python train.py --d_model=192 --activation="swiglu" --norm_place="pre" --tie_embeddings=false --parallel_block=false --warmup_steps=200 --seq_len=128
MLP neurons of a small language model. Each row is named by its layer, matrix (gate and up: input weights; down: output weights) and neuron, and shows model dimensions 80-175. Each number is 500 + 50 x the weight over its row's rms, rounded and kept within 0 to 999. Numbers have three digits each. A neuron's up and down rows have the sign that makes its largest values positive.
After each neuron's rows, "fires in" lists the words (lower case) most often at its 100 highest values on Wikipedia text that the model never trained on.

L7.gate459:473503504410522426570459576458490530552479533619469560463506440405481451545503396412470486462441462364480557510558498545521497475429387561470521513479503483479482538474532498548436545481588560495499515493495457429512579519511486458486524532555465519475455497521586525423467447419412588635
L7.up459:520526494517495417509454480480468624562487532448546484357556495469444568542443443511516457586510502480518522508446555554475530458624488449560510529517584504497444433527487456476400453530468471514540461433530512460541534457578431531466519436540528504613563520518517520459413607525481512561
L7.down459:497523449519564547522506522524442486558583533554530432473425499445469502406522478521528547421532527560429426439508565527574509579465445472464565497440422511444480459538528465481489434553496507487511462512493514544495536489451473473599545551560512564421483469401499489557466476462524487404
fires in: "as", "and"

L5.gate141:468522578578384603491454484522494514392548601484517449505472490530509456544494544507538408612448507472544517494579572518563497504472502504450448487476500555469431436522542405578462545558500511459539478513430497533522471483450504493500580479456551500479437490375492481531586474515578475511
L5.up141:555616542509509468588484545520482525447495515530440421560433430517476606504500560426392472419545501531507512462512393526497489540523433576538542498527548532530415470523527480584489451481485528532471530503471588473530546476529552510521478491470502447489468503459608458455576498477523458471
L5.down141:496487467470480429453445458456476523533475472557543540562572479480457457444498488520511432451537515545437463539508495508443374583490477518509632462448593455489744557528484517426459507421444388487545429529485499512506510477549562506563409535509496486547436528483499531477523455494458549528
fires in: "in", "his", "of", "two", "four"

L7.gate374:547466485399530484438512483477581542568441583551526536495447588406587469456424514509484454447529428522490493422566513479523412482438444551550463480438542605461469550575464504531572437514503484518560505482451443496480524495479543585513565416486497515494533458481444531520569547436406540427
L7.up374:482481559430452465470466498442484500548568496463550504501433515532492520434456493576506430593466440545508396386487503492535503440436491522525390435469481497464537445519477550499450475504459481426425529476522579515590482426584502530460548542475529441500521518534554463581494487355576486500
L7.down374:530438481435489490484483522570543450461505528520511510582524498461489487521515516483506402498510477473526593373458550606452471456385431522453567467486453509448565510468533461446496458555501509557494511424529438494447497582499531509491551533392553555468481501497489584525359521493534480542
fires in: "a"

L4.gate259:573494452460518540515521550532574504523515464429557531491508550459362521613497372470500555501525561543524551382514464466530461531564527446526476499521439426523511587500547554471461529385576509538556473548474515469530441470478526519556501463524478505463486464499512470560415532520470480545
L4.up259:498442461482504472453534477442543554540475504472491528501501502437504521461497327396448527452512590430454576516549534507473506483529530566521505574494521499514551521458516611531451537542421443489498518546542446545574368490483463511492531456477544514493468404537532400508526479527462511568
L4.down259:435475521502451526523505458487433591528420438417471559493534503433437495561590491490495522472512514498550447438561462506571450424427460561413472496528598463509473497519450481488491476418455522471539382478520456503461591387508516390481551538534527503466490483478576439562452403494478519455
fires in: "that", "which", "who"

L5.gate72:549492482500458543494511568504446562521528521463532489468346565500432540425493644478498478510558497562531487430490522539533492545449475490562538515565536554529513485547530557573477565500497358513563473429423442427503408526423558573510486528535563481547433467543500453535506473521493438541
L5.up72:537623549494464543469515500509437482555481496517480443501463520520439396459474545532549451422538440569506530495446442481496545491463471615489506503448454419371526480473502425501500541511566421544495559437584429496511561481478657498539579488500496462527504388419545534530577466484466529549
L5.down72:522541502508473490446445520509447481536557468525545528518469646480548524379463557504398516471550543441468495544463521592501426539451488536492406464415494488518529475476491498521571486508469449513569499508446483467423505471431463415518461476564489612485532539556412508511475492462528562504
fires in: "by", "of", "against"

L4.gate432:530525498500517471542424599487508532459465448573497537510510535541496478424476458463460398433560506458534549596571585441565619375459447522451499537411479425514578598617453543573514450480485547500539502521438451525591444537464530508539459550505509505528483453509499510562525485505501547493
L4.up432:392550461532490401492434467505443604414435417450530500513616466414462518487638508445473518366572447520490567488600527513593532535476514467448453550467478559548505508522524581506555524437523469511524506495492440476539426442426552525503507472479534534526407514461462479507552398411534506495
L4.down432:607462475435524490544536475504420499580527500546474515563532517548449444607537465588460474554500501532515464472470422470442454465596473532454535481547596502529449492446517518454484533417461497471572520476466576476407510493536428514411540547529424467497497443623585473496503509521474413471
fires in: "and", "while", "although", "to", "however"

L7.gate138:498491465576512411456522561521436477495475489489553511529413647455565471502438473415471511546437547497515517535528522398493610462510479537452429507537459515478568531506439506503374512475430492569596459536424454588485489467609509535499469548522494487501466545568475483489542520497456534432
L7.up138:512473501507538495443447442512523454490470507543470657431403513517430502502489569509449521564488529571491516506575493482543515503496505517409475535451519497480555411535479423539419558478537517417477501500525479531430649535540471466443483521440535517468529511541489565569593506530504475408
L7.down138:548533558580446499493462580432493442435430503583483506549543503483536365533500535432508584532462478512506509524412469555435479409414506498529521537533529400530558572476611481532426558488487540454546462481523452474474459549542433534500507531539618510494511439504486522443549506503504499477
fires in: "the", "and", "s", "his", "its"

L5.gate269:443548514573473538562421583546473431585565573492446484515417602514448561458456454438462531483429578516541450553556527489451589521471502458592536404565481516475418568588510526652549570493502494594478471442525464510566543482495497559531475543465510438496526523548522416499538513517499520437
L5.up269:515482535444451516543531479508495451520465512504424477518380548479498465502395464397600519531488450513502443421549522453453515467429510464472544529501588410518580475609587481533453566517480540579400453443526495509487546383439526536524522543551444480559554453511486483485547511558431477512
L5.down269:432597594492447587523477425380513482434554493445568491491423562516543435449527524524580481463463589481449526527535536431599539527559448493445520529487424465474501493503529518623508470477574570482420578517445489516605553518556486488562526498567396463477473522520560459456499491459483476585
fires in: "at", "by", "from", "with", "on"

L7.gate27:499690552458444528433477536551405467418481505486489630422471522504489510506546463493503602521513553498510538513448594470484434465412450530441462540488569500457518501550543520471451442461497428523474464565502530528451501559487529417561428569477533479540441529425463485571444426452588459438
L7.up27:522522403445592412423468563526514468471447396503549549571498504508509493508647534398488458493521428514534509472475490549612505502512586524510442567530497518561514544520454569576415519550503408573559508475462501522465500458426524440469499563457538507533453524543511586553487625458533333437
L7.down27:562493516498570459515576481542518485517609485467566510453501492450529417458433414470457527489513516438489518392404476536555491540427448514462495485547484455446571455481418507437529578482516528489427507538483481537534493534468462450520552489583478492465438497405517417541501406514543444464
fires in: "be", "been", "being", "has", "was", "later"

L4.gate505:598546621451518538512522557411406480393503478547469452502410553418547490392483581462525551448540521551537540540473582551519513390450473561492470502522441569525524462526444470486441512628512515578413395591497539461440427387493588444514522521470525534498479526468549501544490458442494513418
L4.up505:498520514468517433453533459524506547555499452445527483441469555485471500515418444561531524437454555516510539477469549433506466415457563438559464458415528396512516493524516471472552520410526466406450491551563469565441491537513491531603386529526537460512511536566503507515534563532531442528
L4.down505:496476526540470518483520548501471458522432444498475466575444539564561565512448589415508419434466475479493586517593446530474507501519460446524432490519389479414462468525571493510469598514538463459401530507453576405447604557496477518571474471504570552554560456458446413603428459447464490481
fires in: "and", "to", "with"

L4.gate363:527495453601442451504459446564524552549609468518564561535437491497554459405488525426532498481487522585560486493524476528543481479477494534470555558380511557527436586534493496573505491559476486542532482507463524511502549406509564545450544496591429503492456527526547549508503584454491580485
L4.up363:539598508560453538476475499539510498523461483513589429526477490560498492452486530416498438558523488509438508469506522444488569482431533458440445524572546436433634490509558509541455497552560496440439622510579375490546516475527574534488460521438464441475495430482559570597509545526549540529
L4.down363:468532540517570529558475524537595484530465538490555576462481421540539481535424459463487465611571463575514404501544518598518536462473482510410458485487497461432434494520461497505506421467421522606483450441414466530472520470525553522514421569617640482460414475501487477517473532566501447529
fires in: "her", "his", "its"

L5.gate411:504601520569483431438460555560464471486477534546521469472475470519579552537479568621544406427468481492543494561502534578535525477457534508498476421525458479564571611463568552510530552485454484508416566431530493522480456542448516513585467505444540522526413439547513523498473494528474538607
L5.up411:517464488504506546541388485490502529566506572600508481522420444446630546541475498540530520503581575456504517472553455518505570567554532422466408533525503561507428457532492463644457507525476511487439495507521443497571549490468547528449449474571538467433581605438516455548523625482505450541
L5.down411:479534448366478456451398493468468475520584515569542535434452554464568485545482453578504494490587513393557479484551478524560575501551488506506516466513498519580533494487553394441492557529500538444548523527450558493502501440493598516456520543587548529535448479508509525543567608555538418546
fires in: "of", "during", "in", "by", "between", "following"

L5.gate56:493530574507549531471543542506561575472533565551549425494428582502557591577440508486489534541517539526495505520547572399464559483539484574522538479545558511559447585588564525444492503410494458497494572513487430474510444472539563489471517643463386527484410439544468620506525462435489572532
L5.up56:456449474492534349523515549487494511523493468502460503512526504518451599545498428522516399592431515440441583521498536377538434591515568558513539567425512519501495523591528495479514489548510506519381525484575473439488544472469458545579556537547471557511462517442421470453490534516571532386
L5.down56:562480495553474507462521492442554500449514425546561563458455481522517524493520557581568437472560531394405475462548539480518440455406579457495498343556473406505550548412497517479403493459447451486550536491475422452432505480513619420428441518546528538508493534521394496491493481594545521562
fires in: "from", "is", "at", "in"

L4.gate204:507478476509478537498510515447465587416412539528534463464493598523444515481458538540529469534551549514492416513504607495534505458489471515445631543406455510450543503545507441542494509505450502462493520605449480527385460493529455531563540572481506457514471484513591425530458457508428600526
L4.up204:602487485384537498437446481528494493542463440546487555408375652517559536528458487488430420545504575464478489454565492560420472472566403438482514453464469419475488519566509455505448548462368484511517500545476545476471445436531561515465480580404547450457484439480488484527447500503581533579
L4.down204:498459430495458512500445476487478528478515514467564461438579558466528487564549440509433508467500557419500431433509520512541454557425578500476452508558413566484522535491476467543519521467568503551478456590468487462381515550514510514549544457509586504544589495513485503539491531421462528397
fires in: "of", "and", "the", "a", "in"

L7.gate151:463530578553502527500461386552578422550485450455565597540495468536477474525510590498526441525465461427409553532567521442407549563550505474469403484520488551541485520571508530464527462494537452380430532465569509428574545435486512486506477600511491467473509478515529488526475565486510575513
L7.up151:442461538477426418551467522499536461492545510543485520526518453535482505587423534521515503445439501565461495469443587551635563472532402552472542514400451448484479558409519488457501580529500528483515461467568482520422506513436585498638519568530481586476510446484529476469486424494436480556
L7.down151:606478523517505496537512515511465562456501530456442484620458413463551496572589518568508492506558488567420520562506519519492537524500453505559494398456527437466481505633496561507480494408490448417495531452428593614489501513569475510542445468467541580463519521483506495455496423559523440539
fires in: "under", "at", "in", "by", "to"

L4.gate183:391517504502484517560479552482534390491471468454498412558466471577532530459549459483465455514497559509476474459513432503463560445536368513474432448521501501555644479578413385545549483533529529631528550488482450392540452555420399488438438606449501540537496560479512498437493430511488568533
L4.up183:469423534438465498474448556409563400518514550459445511449525584496530454524461525490521466512489565433454546491565464533449534506492487486407387429515525507514594465548472572508532543530518571511506562462546487449519570490418432558532435567510490586378504486438431401532500598560569533617
L4.down183:494535608556514497525442446564463524485431511460462488502479463484515497574573472467527583526474436416410466515526493532505458515454550479514508473437562433562488507605476450571344512500521586480423519498500479501463575503535513585471512493503429495430557526617452505511559489509506464509
fires in: "from", "in"

L5.gate218:518608505539500427429504451512515508499530474488385509382512559519502546443458521525557462407535499471478542486596525449484481478479458448474505483457484544540522428460501453542506544520407514518561466447475539547500501476574443452501524605467548530617536427462525534510573457513455481488
L5.up218:574506553442525496451546490513495460498548567428432514498550523481469483492535620499495478467528518462493523550524597550405514540453395542435548550537459472503492438418533506591549543422426540390495531487466558504545482488509482485463603547523434483490519468438462504493481464465412545473
L5.down218:532534508505565442498447535573488476581566522461553543532498453509588537467535582500482474445431493444465589534462482535586519562446443536487463434490529482425590450427529506431575552504570531464588549492433486542506545481374517528473448556477474490487425496461507381629492492534459541455
fires in: "during", "after", "following", "of"

L4.gate416:448591519525443547493383506541587526586516412558525424547482491436569421517527412486525493528511501401492459576520459522535589487542520412486444499540522504526592489472484511499437468456516464466448431531402536431604540506456490439458433561529466551532430500491474415477546486559486522563
L4.up416:469514615568416516476586508481474487463462556526494537538484521544413527498415639551534445500500553476554476566498438527539467500513569401466419448536488528426534516514504476502498563557507490461615485521499523393529458504437465456459514579512440576408556443465467512546476438506481413532
L4.down416:397413552470478567490501525549558569431559366438457476446452418488491422457513547388525494571523517546453422484604483501504406478456553605514501436567519467531555489503518550444504467495599596501524487588574579616405520451489519460552428517467467420529515538565469451507541452594531474482
fires in: "of", "from", "for"

L4.gate261:459514543472396487455429457499561519481508429581452541592554542475463501454602473499570444461434408492584600514458478468536535472543480484518618447536491587553446484488586466593538476417533539540589502482486449408413504489461378532470491459543474476522522524543500494486541596511474479473
L4.up261:417594636478490449445558497475519488461470500544472417490462577514478498562483571585548443456481501498593555504554524529466539526459444468518498571453357494462462634573571477423513441479506480581465603398554542469514529506528477432506388450488461567506490527498551410404493482492566557577
L4.down261:490529526539462419524564504449560545527363463608546464618510540576466528576571599569411449574496444420457475496502562493552493473553472530437502427437532525538503544544496589477535512491503489506539473505440477430513463565499567523371432533652491458446537501476435536490538487599455542515
fires in: "of"

L7.gate311:525484463520413526495482565588542417474461422555521436463487478406562477536523540589445483462590585468541508497500549565500561570426493482448556476425387578465505528504526520518465451485551487465597528527559532547398483570447448483564554520460551435489591504456548431511548516434498487529
L7.up311:582525430520461433526496510424555468541518473453578534524435463562534436561441456511542500439484489464515379457550509496506515491396440506442565514501557472603502513489474567416495536577587494451538419443504477470575510486514555537499538547432524458524443494476438403521453531592358561477
L7.down311:437486466538376522604452459421588440497549506545556522388458458496550485475504504530483550539430473577485414467474582446499472503398524548522528478429421475544427457453551428491507504511521467519534543568455456516450475514434550526550457511519483521541492474514545478525456545554558547513
fires in: "the", "a"

L5.gate468:435489583479468548438400481459510552502401456535525535546515521490529469385535496526401449510536532509500631539552535456523484400463460570525572494514455476541560475415444548527477561586440483451455473552484527581521475500469485509485530486408531564477537492570513491526446476458452460437
L5.up468:507463557513517525485441528537562607436533396588524560520480490388455432440447461529386521500568522481534458563574512466504498495536478543458535531464552493452481472470408524532533480465429481611496487474488593473495502466568491505483493499507570366503430528480445567547380496503585521531
L5.down468:500479499460458509443474558524450615417504499575511506488456412469509519477467477459515548602476514505498423487584503529568491455480486505522433557559595440487412482501504453473486481467455525557454537386465532454519571491550449573602536563481449537471438503432542470585525507490522429543
fires in: "to", "on", "attended"

L7.gate508:433406470502517500522480376494388487535524554570509478470453577470537553488543431491542460522458519448504537509473462516508483536475475586518538572484508548447439565546532522462396463503522539481434538466460565487599453520509553561544485507595485481528464535447420388454452473546466443535
L7.up508:560468571433499541568527551490558525482493460408582400513495507459509489449563500403529508505498501528490502386576535546495476513465469452556482531481534471607521460529467513463436460446475448565512471453479460433523559574486444473515442517399488472541494452512558516527395389464535474499
L7.down508:484531543526479539538445524522507412425508547437579516440538443459479544480502502576557509576534434531412404492546543464575564496504481425442459464460514496465481559493587429564534489438399541524473589488407531453517526495524467425503559546438549493465424415487522620481539490531498540522
fires in: "was", "is", "also", "became", "as"

L7.gate243:524470590450602441570481517525536499532444417419460527540497451427503414521455461481513512526444472477418563561391469392508578397428549591499419478476517484477473469477548497534499551479518513428583424536530535545485530553548512542555517563404454510561486460497492477462477567422566528461
L7.up243:467496448466529503492418444446633558430503498493526524561422445536542527455506492484476608506570566468572522490561478476505518497539520388443584482466491541491479539528441433436430517514451548499513461478490421503446485500515515443627460492569462587524418515490447475466373513472488548587
L7.down243:440521518507458471426480488474514438567542505576488438529400529580479471474510561560532470472495601543442494501543466513478557482483482453421521511454548550506463519461537398472590525413468520506494493570462473568487580489381478522431606502461424535572563518497578486488479456497515521484
fires in: "on", "in", "rays"

L7.gate371:437535565393434419467583424495485492494475501514559562460432558566514530497516547432443471442428446483583481532627449399496553582451526549463483457518514481498472533491449510479516450447567429511592490527543501513488566454516462524516568621481522386442547538447540505532556429420472471473
L7.up371:530528492517463461503525510392441432525542506562560530361412446468467540581534599420505515492449493572510497438511514468488516530618424504519560525535478549472555585590408514473480587494539406498460517506433533459578523557574453470523548421524443529463455570521487580419479535477504623485
L7.down371:548412479536537430434450527428532513525480521465545562479478498486523637490613501473495562454562468491451450456575574531505437433405488553464471456459510530464609472529462452448456541423612487443552465454441427567487468441593507524489482570496490462590474516462468491429486489467494581609
fires in: "his", "her", "two", "s"

L5.gate258:584616488500516520390532446489461473472459439479498484502480549515603495447597486578426443463592501568440438489548611478453497529577478484509501534534471444410522521582457507569422458450485582450537564488477464451438628504531510553548471553488513487475448354471501465578592476443433507619
L5.up258:550539591502463491452503415452529380535494473504527562554614384514497387490505476507608470455598569602441513527485524457473558549409524460483480481574588486519512586491539491459573517433459468494529529422488569457555558471477507483538445484500408492439537526517397483481544458514513476518
L5.down258:542491553535524445429463419497518472515502488516538486555577471414526489457473493463567485557486537476468483531464488524537511525476505544574505510467577473572510551515380488471479478477436495436379512460535530519465461538471463481571534440589502509436496531463421452430445508593527451512
fires in: "in", "after", "following", "education", "at", "awards"

L7.gate391:502472442431420422472472465547410467500447614545557568462567452552517509488442551526549423498524520442532539487517704516539489464517503456459524439473434442424542450529502485542468499506459506452461496523509499529464460537395568412555486475468529488505597418446474576538518483423484479531
L7.up391:517622570460542512463478488575512471543480582484437546500483542472536550502528526481433511532386423447570607506532458565596506415510432543482494464442508442504498552463505488472574480527491549528549479516586474545526419562488528517430532482525559513570573561510580541463545548523499546465
L7.down391:580499417555562546566509455457475480559421508547599441490617496554458490496495483459548504449494455578492483462489443462514435520500453506503571509492471528476417517538520521542418433506495459553437512458499476477558441437493439483514472472539410547577542454463416556600515462491517509448
fires in: "as", "because", "time", "reported"

L5.gate474:409548484491506467561536497408488562511472413542518463594468404524480484480531443579443528466580514488491567440555587530490554590430529550549486386496506575469520494439477438472603538563507559534418480470558492453584516493474461480509480561527516518513468509439509455550570468552430498483
L5.up474:486496490522543451547468579528470446514549567435523595484442544560525452443489484644543567412485459549454513509600471449465442484528506500542411542531525464469514533540455520600496516486573592485395427600488476517569443506466494557487462501419524458556445486539516405463538444526504479544
L5.down474:522480432471500547529511488457523546528538495404543470515552507434505512422437541491566514523502546444460392529447482514496457458502517437498585517462618423548525427480479498545464475448468479552496485575391457554483533496591473417559424374466485426468520442587521541401531520454623444559
fires in: "by"

L5.gate1:544536511542507439416506506527535517525528412513462488524487491471586545532497446478526498450521524435517546557480608423484581568558528539606450508517485591481518549516515539503535503434486547548469486548411517410486429572527456524555519496529410550465466530535426458521556550455541487509
L5.up1:495538525439539458508477464474496510512441574464490415561489574586450447539505603414613501456462574564485504415427579503421534398564414475561489462441452500447535455431490465493442429502587498477517523468422510455526537575483457506524470474432503477559497430537475548464573492475412482518
L5.down1:471505575449516475452567513545487494526485510469551457525533420564583467555475558531493469441547507496489477483584514537462546498549488498568580494502411494531520566457501514517505524479461518574557536537416501513580417575484517468527451578529472527470468478425480517507538547380484511466
fires in: "of", "as"

L7.gate373:530459469432552516485441511523436457467467444491526450469510463561500510429559417450414441523474508540499547581586494381520565594524514534456521529479538562546479462509333513473471524496554447504555474515511536540562526592478533497575515470486530548602514553624562565574519421481479468484
L7.up373:518433538482477564489518565453593489499412458460505443418430477481521421536442487528478533540414505473547524418468600537520541418483509504487446484562486489519480492508477533614574419544498489541518492476503542460414491558429519401467394448542472407521466494465661475569481533554442475565
L7.down373:498547437446459461453413508509492474578537435630465401461506579521537506459526559425504477592479478560435494458457440418460532477434530459452505584419421469411463474519445477543500474527534490577452536523504471462517544502598547564553531544510445500467514500476479470536342457513504444541
fires in: "was", "being", "also", "not", "is"

L4.gate166:531472509517532528530500517464483471358452511459455476393484556486505430417463549579520429419502512506510570498464532585401511433465438543539516566546427552542520480497507503480435571570414483462503498466549547487547486493410553502539491506474554586524497508475475443502564541491494580587
L4.up166:459575496543455430440381417592521441506488492480415580477417642496499406492413587562539482449537441437600431516497567437479524538494483552487409493446448538511560524490457474629470496499441454544495440459513441467553472525529498462443449432455524569581481504310530528461509468439510463577
L4.down166:531470506545440512390455500434500544558446468427559531555469578545425523418524616430421489461563450420501469550565456499508457471525471432503506585561455516493396532539502490560470541489503463492516539586412485536446404476376560511619512478508533531484567550435469482467438447503502458471
fires in: "of", "out", "to"

L4.gate438:511457514544402510445503544489524485491493486432535549471506528478484571434537471418530573450465488478522515488533627610535484459499460532543545507487515484482559445482432547494427492435526501507493461533340507477558439399552543578450446535474524540449650591506487432471424592582494529475
L4.up438:537515563622502484468525475557438496461509468501483479484466458471401558457466630554491376512502429511484576457533540443476482499402476473463440468461569602507475405459599473563550499536499514528516589464543509523555441505466481507475567559502501501504488430595488426579571500457454526508
L4.down438:538464480463474516443436530436470515517546557417545450495484464533522495483488592455526565583496525450483488412465418525508547446546437503541418391446466442475554468484494497456491418561519463466418479456435534488493432492550534514516532527542565501524550500516571490449468534518606480521
fires in: "a", "an", "another", "one", "the"

L5.gate210:502501521493477464495560521579469615517513532497527459523524552457492590516452471515490465539435585456551453531572554499433442655534586436478510475460445460479512520528491498579556526459586498413537419507400475486530513524490547521396513489482478438443458580516490446592470540498487504508
L5.up210:452511388507528507413602502365581512492447435551512466549493510480465429672492505520480434571523415491477479518508567411554512405482520539470582465515538391551499530419579551495461517490500579473429511474531508516534443549515485505462517547540576509473436514479504530550491503564472518505
L5.down210:479535570492450529590454447496523606563478478512503517542531568424462580516502575512448518506428498506546512577461547569479430481485494424472404582504462436422541544511586482416486478427516479463551546540376407522549548450505467517504477489579452510575489580506510469502527567552539560548
fires in: "that", "as", "5"

L5.gate308:464524491500481506562444398536454497390607465549448588487504509474498583537476481526504535601436562570470605531510543482532486445450520589521441558556559515479525474503528488470563501582480504479471534468505452410465625516487494525495518529465498478552604491538463620518462416446530545476
L5.up308:569592576591515466521431431518502497536498512478524559511455539570586435498457491539496558414394537526521442456582533480607506506478464450499457412480484557533569503521415458527588472515526496424423466599473527527512504394568475464434414551472499485513489428526431410526484576505540478538
L5.down308:459439578488550526515478581383504442562438527550525496556556420478535531446410455396572443444607493496469428512445450599512457435557568539429473615444507415532578525577445499497534497480571590523462543487521427503530565555539477506555560526497463509468525514477505490476516474489484591562
fires in: "in", "by"

L4.gate92:480504633421506477458540501483541495466627472474592442565454427519565461457478470516584507480391426567528423540498511527451412594511461621512531463493546530467494528486548483471561454502442520412427538492449408450418526535515500437522454521421458458505549512457492505487505488437563468507
L4.up92:537500444522554422498513579510513406551543503560618600522507530555473449418529523457529563493483485443474455510595598503458551588506532481393524531479511481429487531458555498387478504546444519493395430559389516492492517588532483546537582589458505453536514505482448474534479507469519576520
L4.down92:597522607476510474537517521552546583453506502545492453527472529414548496427417572524538438449620534432553492463440472437461430460413582469537445462475553538453502564422456470510485361518443603454530520474522519501449467480487468478487536382452483491504540535443421530435421517460467497597
fires in: "in", "a"

L7.gate124:505476480542461439595414492568504456541589465513454451545553506498570466512504521501488474474400495463553448428511511381528563534545383571503546468471482534404524464478542493561581420502483461532610460515505526537485546511498537514495497499533499595457498575480514528540571464454444539612
L7.up124:446493348530511499526444588531496494591537475473540517471414516490598488449467485529449505495584415520482488583485531518600486502543436576486459499512503523400518531503443433447509465479467561467512451556609477589523475440595413570463466510514485520505445570446564478403503458489527535430
L7.down124:581564493508457491478403563569519417569508520552505537517560490507635558492498565481537491456524453575566517502483460540509489564504485536502450490466513429532576460393550506528598522524403602507514394524494522554517520476495458500486575514500503458508490530472530551497489432476543540508
fires in: "the", "a", "first", "19th", "this"

L5.gate80:482623466458510511577513458531487529483442421509497412363520448525476490545579465480523486492405600468505438545578509536527477515472506485511476542508501523559471522455395587590488537458541433495590451521526586470537497508483576475513506482430461465569469517519570564433470429494565419462
L5.up80:515520466512441424595488603590514462428476400468482501543471562425470569516517438417477506520466541444471550538462546436425464476498518435485476521618460421475533499531407563548515505465489467573496494467544502469561544523536525522597511466539441543520483504530498519533522476543552478521
L5.down80:461485467419615455475523530505518406591594538545563481529561564524495459429555559555540466504498513471499454488438484553507444540393548532486473545513526437582471468503427540508436460483454436447483470540498440517506503514456492391546444414504518509494425526503525479515496359602426416436
fires in: "were", "was", "be", "are"

L4.gate174:479567451425502514546600546526483444453462481485498447543647524489444467519436523483421407520451495537481443506577465420472547550454508536540488521534477564471490515562559498526420469572518462548526428552572506487488544541594440535520472530509450441485437507515522451483523525423470488448
L4.up174:515514548340503440521437582473513501436552488518424537458487666492430517502457547510472514529506559609456452478559480522477486399579470466433546512465517390572466555488500510522474425451548465488570495590486504566564468542446472504610521477499495586436417495405466502451540416561502510545
L4.down174:483497487525501573485436497525436504451569465482536539528402560521578473468489645439498456444523514476479568558495442492447511467520536503528463518491491529561587476489460499467553506500451517448530460472448518501533439464342558454481622514489491497533534502456401560521480529506494459573
fires in: "on", "in", "up", "about", "down"

L5.gate459:522450559572477490547488516517417442500539524458516478592491525522526424580426514393496554627520499521577477544459450528607556471507550480449527494488564512590522475583516577512497469501377543500455496396490460483539449498535514560552491582488414526503443429517546500537545519488463427459
L5.up459:500448427572510531541397493574550575478635478577488453519478484556481583478492468502464524473553559493526462443462485436536400476557485474499520478530560463442499433526476499443547496528490427483534515504533450512474399415609532567457488522493492585446446528441526362487545504450557442502
L5.down459:478547514523526404463477524565483404520505527497490503554506465578541535579564492511576458435433369449440479463479462449571580451399468545396517575549450503494577597577429442513489505514547507476502460523510505464528490474428469540575420548559493501516542479499478573516514493471539458529
fires in: "to", "in", "of", "for", "early"

L5.gate450:502607439464425463591492518484470465549503496511486504510537533528491483486475596578513526506498627546586480504478465445559600481485420453578437539460426506576433518479533521521502500435509420518507595486491450528508427557548593538556439528501579466472471517531547429518516474515534445498
L5.up450:446488518510511422457503452421464547566543505533491522488376491497461584459454450562564549471475515526635497489517512551492490490466450625520505561485535402430565541526415410463479463491487542579447479519432470468509552579426551477463516505528542452504486523472501480554506471467460515497
L5.down450:513566496447483512512524521491451428440511467414421546599406412497527487413486545560350483471566554482451568474524559447461536540552480430507471479588586484525551527512466430533469536434594535584518500546506520563526467481478580561483533427521474506473475458559570474494496431445562560473
fires in: "and", "or", "of", "a", "by", "than"

L4.gate319:524412610558420516532473494468563515438541424525413543474477559606479529526504566447581467517472483506518487446560557464492451488529586524530463488486436631633585512482496544550475493552445460516484503474429524465441480418419503475562450448507504451547501516550517564517459563473496593523
L4.up319:478593438512474536498506327549447588432475448398564547569455529538503462465466499503443504471515578547418476541482563539515444512422540446520477559573448596562504539491489368446530486525589501482456509549477452536510491554506547426511458502459396463472501539500559498467530560516456447466
L4.down319:481511437443526435549496461493543387485450533490466447400480527496534503562576461517496597519509559470548563514435439526480487419521384553535494513481530505535365434518418448463423487439556501458474483462551493514525546539500448525521492611572498512441454519499506466507409531574526497582
fires in: "a", "of", "as", "aleppo", "be", "s"